python train.py --num_hidden_layers=16 --hidden_size=192 --num_attention_heads=2 --num_key_value_heads=2 --head_dim=64 --hidden_act="gelu" --qk_norm=false --parallel_block=true --init_std_down=0.0 --lr_mult_down=1.5 --decay_fraction=1.0 --final_lr_fraction=0.1 --batch_tokens=16384 --max_seq_len=512 --dataset="wikipedia_en"
MLP neurons of a small language model. Each row is named by its layer, matrix (up: input weights; down: output weights) and neuron, and shows model dimensions 48-175. Each number is 500 + 40 x the weight over its row's rms, rounded and kept within 0 to 999. Numbers have three digits each.
After each neuron's rows, "fires on" lists the tokens most often at its 100 highest values on Wikipedia text that the model never trained on. A number after a token or word is its count.

L8.up187:479543509465511453505533467535505504457509544552506525424482492523459520496480516530554504448491508494494498438503495466464482582500547509509484429495472398493519413398461528439485507490509494494513480494442525475521483540557530541458544493474525466522476489598566449507510441523443539505501508461471476483552530465550477561491458535476486405449480508589439478565530537431529491539462
L8.down187:570486483529472491533434480462480491485461557502492567623485516572538494477509429485474499508551460407563524545500532524475517451551498480462499420509466480411568551493510541525565536483469451480492567519521543504498530496485539564525568505500471491568506510473467500547470515515552422484488543522498515549576493550433516462543540474533535500508443499452531483488483518483467508510554
fires on: "y" 47, "ary" 8, "ity" 7, "al" 7, "ative" 6, "er" 4

L2.up279:498514480474494496456542444568526477560475381465548491530562504523530488520526484423507501538469556444464553566504501510457495490507429455456477524469449572516465544548529542528462518487496537530531540499514436509484520513551534439443479513498518538505595524472528483458446439549454473469493500499478512477502512537458574514545502433495425432500435468495539604486507533456449455438516
L2.down279:471520439453493480502489496526418458467562481500490479557489490493469489465483527517467524596532502448537521586518489568539549523455483498473442504536525479445411558548551569502545540526467421503535465495470497484459505518527417486414509472461508511536563456562474568454497503509535498488489438495497515430502490535489562505451450533524516563558512517456449553561516505487578510531517
fires on: "\n" 98

L8.up108:493586488507492502404510446488488486444510461594542596488487448614431549519447588494526511530484498461463495554542501588482482514524542506542497444516486567462512471483541505427611516466503463449493506526490538502573488530528515507506554514470470498513461488562539473557470484475541525485480543522510519475518538460535531531483484520483418471523506537498477491482410492517514490562448
L8.down108:569508415508560485591435543535527512494502534506513549510550459439498498502475434515522498480550494512501488538532505501554519485491480554506471464582502487474509503540554498519466549500499426476509515527509518510490532475447536528556426491462498525470513508589433526488493447514489499488437414451511444421570509506549487497500475547487474497530563507509513474509589474539585503539595
fires on: "y" 12, "ant" 12, "ally" 11, "end" 10, "al" 7

L10.up102:509545527542545500538484540495540543492468590433397481533511480513404483595488446520525508502488444472518508409494509511489476489497529521497535512520545508537471450489542595546525425448485461484455522563470553477476526429527524569473483418522500472574502533493560495474460525535473618564519496569533481486497533416536484527431505512561485502495434510515466508522522495525511487560461
L10.down102:494516527427504437496497504518452431513491491531512431521582555452495465474456477531443537533489544518529498542478440418454494519466532461539488479468472547437584508507529505486511530494468493464485502452434492497608521501605470517566427578444463456468521437535492506503501516440413496460542526491501515532561515514515492461505490492483528486492450493438519481525456486518461475454603
fires on: "s" 29, "th" 7, " |" 7, "er" 6, "ist" 5, "ir" 4

L10.up367:500488423513526515432567562509521465461451443432597498438515487469528476501571483479495552526464449500527519516534504506461521447478545437509451518420557594510497542533507448482528560500524467453561524470545494528542509436458452460565519486493574452526514495516478512456463558570378480463457482457539459523460541499534600507516523492441493513559451492452500486479538493488511469409514
L10.down367:481502498472461486442537553486515475522512553622448510568426509451494519503529537482428463441527496497463490491514508495516499516542537606528542467498497467493500561432495460505513452426586513592512443511533492506443445488585485501438459482423476508552501493536544537421550519513532527453485570507520488474491461583503541524506441491528501532418477535474489505492490378527495544531532
fires on: "\n" 56, " ex" 10, " H" 4

L2.up528:499452449469489556528531471421494529491468457459489485508488486516495523562489527490581453563482450548483533498551445526513591513496446493565491556478542539462506479477479423479541488548502549496572514484475553498574467430484461522551488493532480453523438505617521491452503487517476506526471572500497490470476484426520536585482459521487559525485483463462506466547431476468518470452502
L2.down528:425472528473561546507496478474540505598512454526530443530500548472533531505514520520444492424517526464502475489519549472429490506479538508499490523587447491441495513467535477460504527519533463473435504398491627512509454458553516530458513548412535498509466595525505536518499552494445468541444478487456500533536515524507485561493445454442505484478484516460427520469516445514592546563413
fires on: "d" 59, "\n" 10, "ar" 7, ":" 5, "tic" 5, " part" 4

L12.up7:517483584491485467573517505471398535543553480508537478483477533530499585462438457455439488499474462468524493525447485485511514526536546499478531511471583496536456491492524559493516503541449554445457532489518558497433485415483487477605486497479488485437489451568475475546461508570464498457517498544538444422466488493486539512528482463492426460498523511520447512500565483489533523536540
L12.down7:518521464522509493492470572499526539519440446450463506508496505554496446570486473499555479481504530554505489542476503597428484540548458486547464527455553500494495523433511511549480453530508498489499499466529491487516445493479509420562589553478506471480531544453554541496456476452423531480436515510498554570547419493540464475541442510528507540425496451490483482519509439430497510483471
fires on: " " 54, " Po" 6, " Ra" 6, "fe" 4, "re" 4

L9.up16:475466527508482505549532600475507501560486509500481486508411550530418459503461527454530463552515479451527488437486532492527558457545385426530534479487518472521511585526488574466472538481517450415580580498480514537499478487476484410567532468507456517506481457446475465580507460555502552475521502558542538508444544539468422522451480495519533505470464576484525464475494535559503475479523
L9.down16:527451534430482540419474436471449543433558503418487554437490401480571467474590470503534551475518512474502503505479550555432519508530538500555470435547493499547526421523523542444570540516509469552455512522496401545419493462436484535565444538455543515441539522491466560476522480470535469481449566500435497510485531523464490559506507542505484484508507463517407483503505542563527477548492
fires on: "," 28, "s" 14, "es" 9, " is" 8, "y" 7, "ed" 5

L2.up442:490484453540545520528553524501507408488500551509544479525509539431527532556468516420468547521487478460506551416525554455462464481604494485449541469489497533496505497499498508470591571495423541503512499453418583526489517517464633516456541504538522452542482470504532481495501493488509515506488503425416517483459522514497485477465471482501466496519509522525508435549503448487459557607577
L2.down442:487543462575472535489568446509540493413522545492501559505546489509527520461455470471434454514465525486533513511526427525521520489543484542469459589568419454509526524503577512522558455519491462495500541436565484458484573486513476492469473483469552421534484542534475480495507464453430499520487512515488459487509412524512503485504431423451563498555561526518503437534461502423480484521520
fires on: "-" 70, ":" 8, " or" 7, "–" 7

L4.up243:482551481513406460507477500510501460489495536437515526519479494525557472462549496463543483464473523510348509490514584539493567515532470516513475461554532554490461520446582520431524564500451564514502419482505513518496458517539504475530486466517463518453483502476532460521534507503478474429509479466534541600522484501462502517534473459571545464539468528521445504491529550473379568471455
L4.down243:484473483505658553545460484533492558483488531584519512532504510443457554452449516519529440493491514482505451515576462522594491530392568469473504427493511466518521480501469444491472495483533480477560474521422485508522520545534462468484465467464491500521499488511504520476527583448555523530556494502507495505572522454482432545491475565482516460480460484449433485450502512503495524524508
fires on: "st" 17, "w" 15, "ring" 14, "y" 6, "ic" 6, " 2020" 5

L9.up77:545504511557468516489446617467483458496499469503465558520469485479544487495516521541449499531504540519530500461514494468555514531487473440490481516535473491478465415541499512546542453607476494448511508463489432585526494433433512584467465429515487481465462557518480516506517472464541473525539490442473459523431543509516454511498502559518566490496550519496521476520566600466515423558534
L9.down77:487499534531492501465508543500487533571544484499436493497425543500499528506479463557446461504504519492489494482540518465473548537553483492459497491510477511419533472478475577486473437477493452567517599512475472491502518477503442473491487515520519512474450551489524535512461497503433407443429532580574515533484474541476508496516541449491496528537504607522507558509459495518420493465551
fires on: " " 24, " lo" 18, "e" 9, "line" 9, "vi" 6, "or" 5

L4.up119:485453525473571464495547484513518546466493547565476538515472512446523456443457466462501492522516496534531524507453539537514475542508481436455611476533571486503468479508453477419541619538494492541476455465431527457501509528549543504476497597515546520537569508531493460500521485452455486480559472460487491496456512491462496495477489516485477464609551473506472460506505486551505508472554
L4.down119:487523466496541534459495472468505474464493473533445541602527478539504515464411547525489492480477557549518455497565484550500520491502451500500493491589501439496515531497523485494524483472553477465530560410482432549488533452529471500501543533576439511485522568535493445410500522529472495447428473451514471427555560502482548410516476445387525522511516560515467531576454510429529502469485
fires on: "'" 42, "-" 34, "–" 18

L12.up536:508483445529528472515517485490478484521581450537484504474408544495466577540425516504498559488548480515511514543495469513520508501481518543487556529478613561462552523514515496484554541524564486425530475492534551460437523503478528477528491551525537468517556459522519501520503467513511512492450471538584538432468483519454445498487490489521515496475476469457502502498446540468475487410492
L12.down536:546484550450478516515504510506533532524515540488516445527541544532480491521492522531516494510458473564434515465469437578435501582453521466624472493446430452506541484498445460513468454461459498478539531480497485452553493431520507535514496455489510493512502582528418501518517465528486504483496532462425479531470485427557474513543564542510455498466475410507448535484498482549498535606559
fires on: "ra" 18, "bu" 10, "hi" 8, "cu" 7, " Ra" 7, "u" 6

L10.up104:478484472552525486486536500455485435590492539492492510516445564463479546483505490387596545508457537446547497481469504524497488461556530451441440509416577519534508517492491500539487464479503448451550553491550555547485527454423527497554428557458533498503455494495489531498472520551479536534424500535446495512465572549531556502464559554577472488525480479497499460491566512510504512507513
L10.down104:505488523542459555492441531525457566477431480561504548540537440470491457532485540561506543473473453422596477514531509489436446542459512565514497405521551483477529477500501500436548538441537441524480532533488461587531487518427546522461426537515478549440528561444513568459475532490499456522489499517519479538444508459501502506492496467549527486493495520462528541534460472540503616559510
fires on: " re" 26, " is" 20, "s" 8, "mp" 5, " Re" 4

L2.up573:486501542465551512521523510484480538476515481444582425516482499467473453433526490548518469534472475498481532528504553523536578607529492441435460520453509554517472516451495522470461468439531476485494447498530507492487523542482562406414535516487469467452507467518537452480513457533515470449487496489511527520589521636487433515508534518504507498423457493506524517464572528493478522537514
L2.down573:469454489570469533505490454525501526591473565475433591502455551465530507517538476532508462530470532503491457451450462552531536524483513461513537482506518497468445543441507518504478457477486480478535533541503500464489489561429608512450477538460432534419456507454551613542517429503547549504454499450547439550505480481486515475491506480454482462477502533444502546495460554519445548502538
fires on: " of" 37, "ed" 14, " from" 8, "s" 8, " at" 6, " received" 6

L5.up427:514481540555526475473493498517484528509494481445451515481540474478508489504573525469478547488491471471445535539396487488576478573481478452563465481548399517473439499542538481584490535533429505507456458573514431476520520502479436537549497504496531499566466545478480450500378494525473514489487463509493536466445507533516502491565488516500543464524503464484524501550479561517563452459588
L5.down427:507524494469535530524571502590514486491492529498493507442539506445453539529515510528516497517507445490461451423474530557499461580538524507431494445454465479527530483543504418450451486503490550530545459426566476516461428498553481437519533518480475459515506450523547546483485530437489492508495548470455501523535509473441505515505465485568493470531580503501569468494523504512491468551416
fires on: "s" 34, "f" 11, "n" 11, "x" 10, "mp" 5

L5.up123:443474514511470513462520537502568556502554464542498531444489487514460523551423510468503482587439479479424490450565539520524543538465483486465470544509515475483502544456487489514453499484550498496550523491535507451550540441445523482504548422525460393533517542522381448513530430500525501491520571574490445446452579532564559449526493494429485518491434592486468410509510459545454499470485
L5.down123:554481454561591587515441548557475439496515475473512497470456486566467460525501463519453529471461510504482483492498521450527496494482445558504463491536424491409555399540488540438479535487472478504515524505493498490496554508531545478471466502468376522592400490488496458591516465555468524467495547544563446509531530535409564426540551441531477522480497517557491505549478546492488454498508
fires on: "-" 14, "d" 11, "a" 8, "ta" 7, "al" 6, "er" 6

L2.up418:548423428449514511546501542398498542534559505462493516491502502487482515493539475479430443567527530514443543555498483551525516481482461426508503541554458482498462455524515457510491419483498511477545462497549453458482509480492503505502535553487403489531527528511452510453477555479483529499514537498591560556515506580342560473497493504507436475463429536448527476485588545476466535507444
L2.down418:530513544503539481598518520552477637509524499471455517504501508526533423526515469455453484535535515522521435483478510540490512519528540511483487478477436545523458519579453518408443455474447498559532483527525488496414558493498470436510455499476549554515494400553467477471516485552461569537472536529469553466497575488466552444453424474549483484466494519511499483388496436506499469485504
fires on: "-" 32, "duc" 29, " do" 15, "cell" 6, "\n" 5

L8.up275:502549407427581488477549490502477409496571501499509439532463510534463536471472490497493497464541460516504523500571483425534566546525446482531508566508528517501458483452455475422528490469571449488491534566473510523463416458535550462501493537540541477471537471492473478566500450503470488552458521465531460500442475515438563512529505556537408556515500441443517499529484509503537533482523
L8.down275:580520536557475458450485488524523517491527530569535473524498481455463497538490537495495508465467467522535443481429464446489502504545493508512521523435490514483566481532469487595432494514397492545543530538556494433466502460536445550499500488439523462539443474574474508432549543495487492407530494533477506539515442490537546524565492453504487520452499486494460442571432459540448489517491
fires on: "ra" 30, "al" 13, "ul" 7, " Ra" 6, "il" 6, "n" 5

L9.up145:440573541475475502508472485527539491521511464456411422516517489495501497540531472472490383538546496484443514455462443510458482549383477481502500512503527565500447513480478548480454460548485486492506552504516451473481446466537563496478554538493556503463496539554462472526503570546528532419441552475500480547486556415495504529437497456485584531484550476480492547572486513547592480537479
L9.down145:521492490537550470487447456504553436498506480491505495529465530448546479521506500471535469474426507448481540553537494495532533455472453496384514468542486497505510518502533494456503600568502460523468574435507467455498509516559400468532555501508483504524522493473445523486514485525545509536566470552574523446534523526529533617527484501565498438473534496507567481522511456553526553527417
fires on: "\n" 39, "im" 16, "ed" 9, "ud" 7, "ment" 6, "at" 4

L10.up119:498499526465511505581490570491516558449522527516463427500476489504500568537469555516451548594447485462494524489423513516501480512481465546429522532387501438540540523488475494516554587472442454507507400489538524505498511486512450522496468475573485513487490480452475462536493498538505516431547477580499506518515472499507393539516486524458553509545475589458482548466478530532441479459479
L10.down119:505531484543533527456491452457516492491456495540596504489419495436475440476512563528508534457504464477530523517506466484482501476462514491589403571498546469557460464603511456478474440460538530484508534505527445513597430474475488443553500537543520463483535569545472491458422475447536506542469508487509512526443547446530451550489543454531477510505555493523486452490580476518497485519493
fires on: "y" 13, "ic" 12, "ist" 12, "k" 6, " is" 6, " Wal" 5

L5.up188:441480486501499592527448551439540519452501474416557537518489457502494495490461493488558491489532490526476583494459530565535491470469518532457520527506501520505441411428508497564528548499466489458478410454499502575524500449508513470459449460534511485458468500566479436537508540511494502462513512502556435497499506504475466454528504493478562455536463545488493506481529486413499494547397
L5.down188:441503534515503532471481510469444584477496568496488476545490510564523500520462490518478509459450584530492550569543459546546450492520502479485475421525517451541558483514565511468437496446505518462554486378510460527446532514462501529453513577422516496471464455536488517487582493495499523534460426515580521469537459496460552467481479540432539460513456544431519453536510480526519441527509
fires on: "20" 45, "y" 16, "w" 12, "op" 6, "ic" 5, "d" 4

L5.up374:491576463519406433549541480567540531506547532475479500551503451517454570538547489538475459503463516550468520504508504471491528506479561492479442495483556515507503507441444451534467507533521477444474541507525487406466555414438509542520490421464479480559494508509546496556525514559426519518465515520478473443507551471507486471439457520450454529532456480562496541446555606515605447505464
L5.down374:505523523502450506573436465532526512501463573448541471488618501486487458493556562482520568529582449524498485451521473603498530449476574510511492506451517462553437594514559457506486487408470486487473557518490508520543507464543466509513571507486546434513481493469475521537508425485533494462517507532505464505503500563576488492499457519525464489549470562470493525527468404506499511476546
fires on: " |" 21, "s" 14, "min" 13, "en" 10, "y" 8

L10.up241:487494471499526446504552470513480530468506498513461468445511509505492497525461561485552548508530405517546498505430594477506431509503473461520533475514458521529494431400521517502457493473472418521480524537499474464530529485489455472560522506532477514536531588546574425490491490479488506493539536553490435485553583551467493471420531596500424421541510504610497517548465468521512506493473
L10.down241:550498488520477536513592424508520485528453546421574548476482538466532499440489472494512440540509459521519450535579516500509499534472511546510549517487409442498541498496482519453492554466415479519460559498507502480418532499555428499465491517521589441591480552512497470426471450482436465435517415517505507555542488515500517540535461458467513463492522487505525582501497522475481529475495
fires on: "." 25, " on" 14, "y" 9, "al" 9, "×" 7, " On" 7

L10.up508:540499521493472507514445479614519443521535451496518485543534449502455467496404531533481589461507528474476469528461529442485575487466518479547468510475511556501467485438456458502479519568470494478468529467465528478474544447503501546550466462508500447397503521533524489522510494562513549492445486449516447530494467472489509469466456505556509500506447516478470480501532537548511522603545
L10.down508:464564506509493487469514537492521491495471443446506527541489513578524487495493466555553551469500528507503453525513510469439452540463536496504513535524488529544456503526477570480417456409454446493484545485499514449495524467465509503503483555513516531534500505450552510486479482469436405531505557622513444578521523511468537417552540424498488550513517475499513525453560416458504506410555
fires on: " " 93

L5.up70:535552467510512491565485543513538464534576522520455458500488530546414442525449469538512510520494542530485537471447558439527539555522477527539504497468518488533484549558466416463481505537515536406467484514428548434475442537407524517495482510435492510559555607528511541549407530519492513467504534526469470490471491500537545496439456433458448487423470448504469558538411528506496498556528
L5.down70:497582485449556457493437477489508541471461523502500458419547548512493575493448507544540449480511527498500437490518451551558465497499550505449491469485464520547458532483439504530478543599498613518533485513510529480444503487463508494571516515455473518554494469571512454563577492461533504534510488578447520457566413468483400536483509460493531552500525502452572491485499479399583520530457
fires on: "ent" 53, "ter" 10, "en" 8, "n" 6

L4.up66:547515498500494533480500503490513525600481493466562454471634557427449522429488479536517462510426530437440511477460448464528518484495485517512473465552542540435513549493529485432558423486562507554488521519564505464504510525516518440530557507484463436392534458453476445456498518491508491517592494508518511549546519530532488549443428478521466528506529524510530466538542496503429517505498
L4.down66:482465447508451443508535491476475479523507569522487544533424581496521585517522534468519497494574506519591507497488483548490481396517523486566530486438464520436535493552523492522467524474496477443539520485483485549539524431544492556532447488459504455475526495490406549532532466543471518506498434508499514512508448437501497462526545480474500494550486468415423554518470571523469504503497
fires on: "in" 15, "ach" 14, "ad" 11, "s" 11, " at" 10, "ing" 5

L4.up154:457525458432462458486547489524533464488400507516503520479490484519423500538479533525459487558512515563463496432505476517501440537482477533425534494469516563423488529494500489462547538524459502554511480443443512495542484589508503501538490532466506567501537472586497452533487489519391501491469442448493582547493486485501525572498453501582517490557525531484491430459511558488497479568429
L4.down154:530443486456544546521463438484477484473585554577451560492523554465496480458500538563497500425481572519487547568473550540501556468481513577454488436516466451478537497424474471449508557494560504494499435481512488505486513497443512501550497514523499470442476501508568478473454498570548531486538503513509427484473454520501524455531548532417559521479504524540499568492543553594500470490474
fires on: "ic" 35, "ch" 26, "st" 7, "ize" 6, "and" 5

L12.up551:460525528496508563489577508494453486554469488514588488499445550539431503484481521479511528514460507532501512489531520493468495425530397407473435548487472577534495439519496563487454525526449514458479491467521496517562513533431501544505512527549499528423544547475484514461410440550501554497508537523431490480491535534440561505506474474435515540508455511424534490510550454443538507442556
L12.down551:488510563531483498481513479477472497486518444537506501531473562527511396549515491468467514470567519498515531622466534566507456553509512473539480475536538407501505413623483465475473510512478535462446578502486551548494524478546586492490460505529477515535490450559450491534499510490529477482517487458506513408502465533555552448510469496604412534447472519462457552528475505484501546550542
fires on: " or" 16, " win" 11, "t" 10, "wa" 10, " mo" 7, " and" 7

L11.up267:494501455458516438461480473450470563522480456528484519555501494497481420456478564510521499497452527537486553485525565531525504475497524476427468487539532510488470425446558519502502536446472554471455530508490489525485486544424518468490519456469486493467495491537467490500486508569600507547553519533474512490493503573428500483471566501470516518507488490538418467560488597562581521549497
L11.down267:497472544535486473525511456468485574555524458519487470489464429513547505497512594507493486489461474431532504571543563547464494481512536509465518503515506518493559507480462526486475516474510471445480509497540437475490517464502457528499537569450455495526572546445488563510485514520502538543526507552495511449556436421456435482526573482462552432500458565529526473531528528564558489503516
fires on: "s" 52, "ing" 6, "low" 6, "ch" 5, "ive" 5, " small" 4

L5.up293:461470450521436519494542515530545531567591475498542486537519497486471502542460547469515409560494582499479449487578522529480518471479480531383479517520451538496502493452457527459510504528598503483528460515495493460497505565515548451552543511490525499490513505471476430495491369489547555526565461526476483497479489515443477505435525473511510523495464509520531524536490538512545402561474
L5.down293:508512571557556520474504571480564510497483479563418557553560441482448559520496480468447442468521541471569559574574492563520481430527460454510541515516511502488596446506486492459565529455431488520529551513498476522533528526532564474480465463463468470519433559460450487534538488483463480509539476557492480421566444522453496525543501496442562554475483465543528532525488554520524469487544
fires on: "d" 26, "-" 18, "y" 17, "ch" 11, "s" 7

L2.up147:492567512515455409523518492550481585518522492440505461407549454412486495506475513466465500502491459431482479547541484420489462521457478488536592511491538509445517483467514563411523463514467522481475555450483487502421515483533505530571540489472516474429538484479502491486551517556414529490511518486464450524557527534534521535500525503483491456491497562463507521499549544521494490525468
L2.down147:481446542572537479482549495515543511500525498433520428473434541489537478513493591501558506489473485486492466586503498455540560496572407523464511538450414443466484450490522501463492473521429482529469498430526583390511506489472517529476513459542527489517568435477529544463546613537519473469451517502504567463483491553463556502482461520518472504466469604483583516537491553517513568409529
fires on: "é" 51, "\n" 44

L11.up346:549563530456479500502475519571584473581494483565506551531520516545533505453488487529517546477528480536504479461481543496461522478487459423513471528497460501474598439490424547521503501548484551446498513550506572480514526423535565481557468487517563490517479562493545525534532475486464471458482549500495476454502487497506509442468507468566526475567570460523425506472453509514438532477533
L11.down346:519450448482452516459424516458494553481511475515496472522462506511520434580491413471468524578499583530463492530505529465481517461550551460493487516544521468478501432488478457550452520524485514510456492526495448470507593481460563458456521523509471481576481578492483488438543489533505481607555542507468492580556528448472492512534525483459496498535499519514442530580546423558495527470475
fires on: " " 54, "ne" 5, "or" 4, "O" 4, "us" 4

L10.up419:560531496556488508494496478471460456542417526469538485548552472473546547438457451505474541530435452503480536469407520518510462510489560502508492489519542526502527549471519546531527568491540565506605403521556495509536515461493481470575484550499581525450475438439502424500495480464456501488529504566458496596523513483557539534516461500583551507522500512508530434487514444424502502452508
L10.down419:480504528528517446461462515530412454482486498510515440541489498415537474467508478510530457545511485556436503479486425544565563530499481490501555433493531475489519482500441495613517525461461469512553391425514409518443544524469479546491463494472453487541431492531472493507532543517581520527510515519552472535490428478459534543535544489531486569504530478467477516526484475470465566551511
fires on: " W" 21, " C" 10, " P" 9, " Co" 6, " H" 5, " B" 5

L2.up205:463479435460524515498536531525537436530565453497502444512497436459615465497484402536478554501510494537483510504496483525501517498523470445524535505476479474466557514476473496545482632484578501426481487440503489529535489570514476530517493425504447463481466466491447439570502439433539456488462512536436514508439475473469497440512483500451522473529507539520544491565417413542511596541495
L2.down205:574536467494561468516521424523482502488539519543535494532565485462497530470480467491453432448526461533505425472493482507482563466528562567469449544548538446532510439536471459500549504464515413509490493444489417442479497454514530512480485502467478471533503523500529502532513494529454540463515479488496460425506458613497514512432465491492500509463628486556555456603468521432518484508464
fires on: "-" 90, "–" 7

L9.up432:437468437505431454541490486419539529532510506489558596442535476547511490540492517549553496542542558522401528561489489393472536492498485587520512486527504581468549519533488507497532498537615562460490497518541488500509516519563497522484517431516459475542559495499456464470506553512495471467478611482522490478497514489505543492549523514523513453439417552488460502488543471491518507495542
L9.down432:514564443536576554520550556563488502463447505536455465553421554449546484532528456472453505478500418479591499521492544471491444482490522441515517520459492517452546456562478500452488528407456421509519575496499582529468511534473561546460522575463566507501498474471425527595523460523515506519492482459442487499525487499532498550484509464496479436595511462516469546524542477526521459504432
fires on: "s" 31, "al" 14, "ence" 9, "ing" 7, "ual" 7, "a" 7

L13.up121:472544427466504547498530506478501563448520487487477570527513460431485501468546511464528493470494498427518476493482447462502502501508460482538507552555487474467497528475562459507516506501521543482553476499407496533569465532469438485502399506535561480532480579507528521501542472475488518465416499472449469481486522463529555482490422450601458415496569502545558472455496510519489507477494
L13.down121:501453515474535515463447507464445506490524565495513484518465499546400428487432517549487492484437477517471485509549478364501490479537439506556529486477526546490546483421463565469520476462560499462430499510556527513445466574445469521544513479497479532434510493595504533456520500518495515509514520537532557443539418498478447587484523532478561550472522513499506472521500480482516513482458
fires on: " of" 26, "," 19, " a" 11, " with" 6, " to" 6, " in" 5

L9.up110:521600447524541484498499476476505513466492577422419453547527477466491555579490443490546492526511462487468506580518494461559494469487535460491574535504560486569501460426542515498536528475521498451474491455454495520542502499529482545464500486486520471445466420511543560463478453424420441556486575505492450474520399466557495441568538456580466451583548516553555500477455583499480472463462
L9.down110:448423510566457533518543499500501431547537499482518541551511475481512428453463548494474505474562518576494476563536468408481499503510449526560509488519466467509474493536484551492559541523505449497455554585553505472433470510532492557473461494530472553549482533523429468472562487483494573517529521541509457458528572579464527498475400568460490543541426468496411488513503529528508549512441
fires on: " a" 63, " as" 10, " the" 6, "al" 5, "," 4

L11.up437:545545517557478506419459563526449466574467461510490491577412521535407555461547475466506461499494572471499542469506511516374494523473423542515455547504464515591510488499515468463482525566500523451529474484528519487567493564421596508539528486515458512459465476510485527432529471549489537525513487465486570499520479555431479491569471477533431523545521533521436490511463547558515493467538
L11.down437:491459531531438480476536449516500499521519502508509604520534515478428537485435581507532577541490486468469571497462543454443460514487491481444563453530496468475555536507479551410514497520432517569496508553529573498503532523493559545437522437485497482523415485449454568509493525448471460444534472479575527565443438480528516502462524446489548558449474536463518529460509502509550480475515
fires on: " and" 26, "le" 8, " or" 7, " inter" 7, "er" 6, " Ch" 4

L9.up137:489502520430517574448557559543502443537427510533508525452506528511475524528538503463615507466410450551536517479525549528487456516411455489507558546445490496485509410534531508570491535551455550530497492515530444439450443521435502570513446486563408576520448544496502505481473548554473406495508538485557465488466517485432530460478450517536486552520492465421534467512464584526494491469518
L9.down137:457440578518483509543518442446396465447526542491491519466454525527479509532531434505524539418466521458445526507458531560516588442500554507503466479476509476491550449475533541501472479497449524451524444574598468572523553522530503523531530452534464552481489420462516461559499522494553502469468546514477469523475538489507479497438446550462548507459494479556405490471502478570455493554502
fires on: "il" 18, "ul" 18, "wa" 10, " ch" 7, "it" 5, "har" 4

L2.up348:494571522477523530568515536440535524457575482530383533521469445450509490488510511513474544515514554527389518515514467505529457534490526466442460519500502531569533493486515455575464482519467500481455499501524486474541467519478470534470481501400547494564531610435528480513411530529498564579438536538450431461471488468565510503481540534476466518518517527488565573523471470482434429530553
L2.down348:550511535485537481479464587522455492557502453486417513512475464495422438477522465464511523497519504503495565485471416477536459523567522462452485446518514463556479454496484472491483519513535535570464496490559502470520488566559413482511531500401538532482487506485531488490456528539493507532469542513530457471458485410448456493509503490445475490547494556465568604524519450467550432489458
fires on: "ue" 40, "u" 30, "n" 29

L4.up397:480516458510497422441516546526518441521522523501544501483529410528510463517516566515439502539419571497526451491447430494499483438447467476540489519467482528428541444487500571524506555487488559505525515468548544419468457498497493495521520488470459556556498484530496492519490554462507538489407606539515529419508411493499538498494489507563487519550446582510518515523494557586539519515456
L4.down397:447540520470525567500445538506493585470383519472571509498525444491536506492561555480468475531501554587445518458475457491503436526477575459513504510407573397543458491497547462520492502541486430505497550505531511539501559526538534423423558488543489514484526503481528513454525514539536489525470497525527482459532545457490384464479512446470466472472427516574478489516527460459529520504471
fires on: "y" 21, "ar" 12, "s" 12, "ad" 8, "ell" 8, "ton" 6

L11.up486:457471461443526451532484522534467503426441474475540436530471488538459443566484490405482546599511504478484488363488453483506498500460441440512468523560543510563460489467468481560514508516536428457484535566469460525550502484498522485540477470464566520562504499429439549430484494568501530539460508562468468575525505557518482462463458502487583527481495510512410502480490550512479554510458
L11.down486:420495482488476486542403518497452505458453486392509429525463476520548545504512491569417470532511493449463553527522522485568534485562500495549495478463462493492476466510505554533480475499519453514507489541466484507442461532513467490514507516498549577486512574475472510436470530488505456530515616540516516481440486488555474518551504482466519465500494501485529531477512502469560547517425
fires on: "s" 30, "r" 17, "t" 6, "it" 6, "es" 6, "al" 6

L2.up233:528475425464535432558480538585544524472460569477501564566544479557535412553460468521564477496491469489480492442434500476540503450534513443455494539449498557512524492506484508493500446556600439453485525481523555482578521502503561501528520442466487519405467520452492500480556488464479523555517502541479528440498519475513530484533492558521537519427607524445562477520454546453537505536542
L2.down233:516503507568440497558472516521514524470415468502439513455560538556541526512554545492504482479516425467467497477547498445574414462476602505500483453522557491500463505513543505463500581440456500495521510555412423478544513518527518545457489533467448542449487508508534562484482522486502441486459518463469424576544510517534441460491519578550503489401504545568510499424491468488575474483525
fires on: "tro" 31, " pro" 30, " both" 8, " la" 4

L13.up368:441528437519506479618497591495466466442519537466498527519503487537494552567467543516479546537463525567495487467498449475540444433460545480487504530558600523470497506454440426509478448508563504460474497511426548489534480568518529503528500501486515503528436518442493509514482550497465515484510533480526512427506537456516478517453479516435518553459501546478507492403529497475483454524562
L13.down368:492531494502530363552532529450449491525453577483427552475513428544418565524480546520494471479540462466529555465493465447552450475573535458469456478481498490479563505558546457508467548522491530487538526557512573480515505475554477426535523538527495559426513464536509517479562460488491478552475540554514509458547495488486515475554510465428579487474532552510511502518524548440580510567523
fires on: "o" 48, " so" 9, " So" 6, "n" 5, " also" 5